Part of a small language model's weights: 13 layers, 14.6M parameters.
MLP neurons of a small language model. Each row is named by its layer, matrix (gate and up: input weights) and neuron, and shows model dimensions 176-271. Each number is 500 + 40 x the weight over its row's rms, rounded and kept within 0 to 999. Numbers have three digits each. A neuron's up and down rows have the sign that makes its largest values positive.
A block is one neuron, or neurons of one layer that tend to fire together. Before each block is what it responds to, as a language model described it from the Wikipedia text at the highest values.

Description: Year-range ends, table separators. Fires on the " |" closing a wiki-table cell, the second year after a dash (2017–18, 1926–1989), and verb endings completing a split word, like defeated, selected.
L4.gate95:479506502533432460526485571551542427486512479557560567501435485455516428589488489412471469537489437555519509551568533542536530471555511424490460542468471478515531550463531602519477482523550481502506461535437521541480457493517462455529516529500502506486530533478463479469452518532536524530
L4.up95:570483517459382525555488520525589474498498517430480545415490467494411500490469496436506532478441512490503460555446545472482548446544469480426525562452608492516489465514458540477503494470523479542481499530436570500439508626523408553470428540475528511424499498492505514515500524492559551461
L4.gate199:533442443486469481505505518454446477518477465439546573495516510515517547548447485510469479429580528511517516506521481481494545471472563490478538538469476554565478472478505513548433507614514459553475546485500475555583531536450467544441489523509471479497514602503475508480537502544552516542
L4.up199:496477544530521480441592446479548530514571489559484440433520572507486510470490508525452486482525503505479532509474523523526527492521490511452494434540463421536493528489459543467462460501492473547451506540485492505469391535416504569451465477503532452468410505525503551524511523469491571557
L4.gate346:468534584509473554490467473569488422486527565464423504498482495504542526486446573550462492455517475488485523503531525543570463442482495562527460471490559530491554429488458534497511503441484514621547543453532502532435478532454441521508458477503505458509493479471523555478528426493501508431
L4.up346:504492479562434495428485546513505477461461462502522568448467495469520507566529523516446501476546575508542535591451511504535511477521499504499471456475470497600527508459490523591523508478486464494478448515509492496499458545417551504458489545473520517487532468539517474483434513498538476500
L4.gate634:521483487488522488516477527520535504490450442505467528544527523520486531408511444468518531513449517499556573521473500577534487498422541568503548503464507482570510508504512536474526529498475493530447497558531562541529467563465491476527468486515444488482491491518514433433598532504471518422
L4.up634:475463557522514536431493454501504487511508452524512627496527448457432600523526552511481489508488496499476506543398472528536467449536512427472570435437493495465550515532504511491563482548500497504507399538586567551493454562507494478571453489533484561496512538545398417547537495541514524522

Description: Mid-name word pieces. Word-piece tokens inside surnames and other proper names, mostly Slavic or foreign (Małachowski, Mrożek, Ozawa), plus some inside rare words.
L10.gate47:524557493516519588494502536437630531521503499451517482526518508507455511427540510490534496523483464478556468488555525516512536500534437496493477472459522485507479503554499533489466451488485542492459502490517561543487446392522514520511540506429533462552452573519487488587530482421526495530
L10.up47:540441530563529512563434517508477404476460486449457515460521479491527451511501446514415462430456487505480561449488556505502516497426539521479493529494451499449525449543479509512498483487460531461481445497545473531490495512467519458506513483516471538563421488536511496516401468506445513547
L10.gate73:479530580580464574498497484482507529483523440431460564471464437498404480479470495500470488497478497488511498535482548435596549481455400530481456478524510499522462538438508543512536477514520561460453517459446465511466517511534480433504501439478516479487512439533463471496463491540434499460
L10.up73:508488385490487493499447527474422485497446538491540509478470495480502548453472490420454476500606536511465554484452533537542554478400488516453546480540542535482435528544516491473578448496548533479497527440464438535505503510493515496516488589478488510552433490518456537523518455418505521495
L10.gate212:559431544552522545537470564507397489548423471435436477532434508465533470495445447451508502414446506531523529480529444510528505553463477534509442501506513442558486472503508434474471531488503406514450483392460473506382513488553524466544484549546509527496542452508509487478503433539592527468
L10.up212:514488490560574551463435505506472535492465440491487528485522527489507592507455489500499550468467515453467488555471524518473526584514495488446465488431461538443379533565501388479471512443526503507449548465491496462488513551520470449474461538531519485508523482519504503532533550433531533515
L10.gate439:506528501479444477530454453537506504532463510570505490438590461451439515494475522503451457460457507586505477526443460452452563469490534485435479478491466479453497493494497585507521441455558454482515476489446470529498612582478469501475479545521444443485511453518461477513529507471483537498
L10.up439:484503533479545519553448477395550508476473455487609501440465564587551470485497529514516483489457484492537462532543436487462559482467458552442465548513466582473513557585504524529506510505509545509509457521513528397467494468521527462455476417543478494518529458527520420461514542515515507465
L10.gate519:503498564508528522482531479501471452474472473481534504529525462504493540482489474447491523472514559535490531432534542484508508546515449545539513434510445530608441512498455521624465508427546513531445493502458480563409431450496467428523507556491476488453555553516550526487519491511444485511
L10.up519:528544549512450481416435524472542471550487461479563498499452535542532443517549429510490453537534477569477535523516525531552587552451463536481451469546508476524485446530448523438484512456503526481507507442486552544461500491506532570467465535469497506486497512515447519496481527503522530517
L10.gate544:446458510517517468541557576475524535502531515482458456617458513576522465494506479421478512551485477497453477441510507501494537480421466505487497491530453544472464503522496519497454459448569406493490451523529525494554492463472472444445543446490489504446534485506436463438469545493516509512
L10.up544:467530488479399506519505483452528512491440492541534459495565507489506549502505458447464486584498500400520543511546470478537465490478448533571466556513457566487481517597581519497505477540450424489529483489520598491531509409492559538447509497456548491540511515524490476515520530502500508532
L10.gate553:527519518490531471509548483468549542522452415535482492448512539491553526492574502449544529475514561537486490474501519507505501556494452555537471559493410507475450402467549459522470392438480485554482436490502496478496544469508477511444531512487555528493512475565439513491495561491550536546
L10.up553:536506456445563534492519477452504492498517446477448469521440456569582526533468494620486455562519486528468483610521501599375494507433480510459502544566410506483546510527508469525501548574544505517474454496514506460474524538597513480516470518427450571496454455541449414587548503524530493537
L10.gate599:573484556481584480560479532568554453455448454473563489506461463507497523468499528508412497493512498507505480531531546486506554445517504561511449505600469488528491476501520502462476460504538487465458476494441498554434434528542516446473469455467500507522485544501539495551457566500518502543
L10.up599:514467525532547443512474529439498571440461492520530510461501515550496446535504465454591473504473500516575486506466483491505475502511502482468554497477482525460498483554614502519520436465508514506536541584610446541429534503507501523463532478454520443469472423550526526501392480499452548545

Description: Career-timeline word pieces. Word pieces and numbers that close time or sequence phrases in sports and career bios, e.g. two-y|ear contract, MLB deb|ut, his first game, 3–0.
L7.gate403:540469473468509510518518502597466480420577471532560511490473445492549512558508525498518512499485485460474430476489489576498515471532487515475481500494525491462576504453486431513588507485522498546512469543447474453553515509399467487475443448514564445520501439557491446524434506479571457493
L7.up403:413516522525496533495474493479493571488444539512443493523512468430573506478500522522432539474510511468471523440490481574557546501546440541523499463514465509567488463468487493506456443529523473514559521536494497608483569475543528435504432550511481484430567507471495458503584444480532632462
L7.gate561:511516487462538569485507486448544459487495473452472468530473469514594503544473540529454589519446479428454487478487579588561547470459539468500484531583502471549466563481448478478469520478534471474573481547461491583476474476460468479468469538518473534509537517523548409443612451488496475471
L7.up561:440532504576431487474508439524464433527520490490529522450453455507520513456520441510536482446516556441442504502499672526422500462515479493595432391485498521491523459511523584569517512462549592519512541498519536499482523550558485519508462477523581527461504473449473529421532530479463498526

Description: Surname first letters. The capital or first word-piece starting a second name right after a given name, such as Samantha Per(era), Paul S(ignac), Gilles K(epel).
L7.gate171:533545497505495523452467507529533443472565459460431538524512551467471438478455487510456496532473503508512490442484479433518399526490495457530523485496467513483420507516511530461542526492536531426532448517501508595509505551518514459439490546477467514495492446505487465456472515504509528506
L7.up171:516479565490487513513462490471550477486543434514494496534421567542468486497516467454451495491526512571477490508458515504477555484467552465500467521491503506530497501537452522557501444502486505564481414485447518441464465516389500475460527505462508503491425515471455555434534520458524516507
L7.gate228:514489547468510450463487524548594480486478430526511486511482532454513428459497463505478486513508547509500487528515461521499492519480479462500472465554521352476560447456588523476457496542488560436484443457514484524477482542515552435413453455439476498511486389502535578483467481520504521456
L7.up228:566519570565480485471520457524536533438497470465553499478542466550464511496493498564434513503410540417549496495509492473498518523469470549500463568493548413506438392489402486488481524578490533481542455452474498518452513562492488474451490519451441505489549521525550493435464520463537482559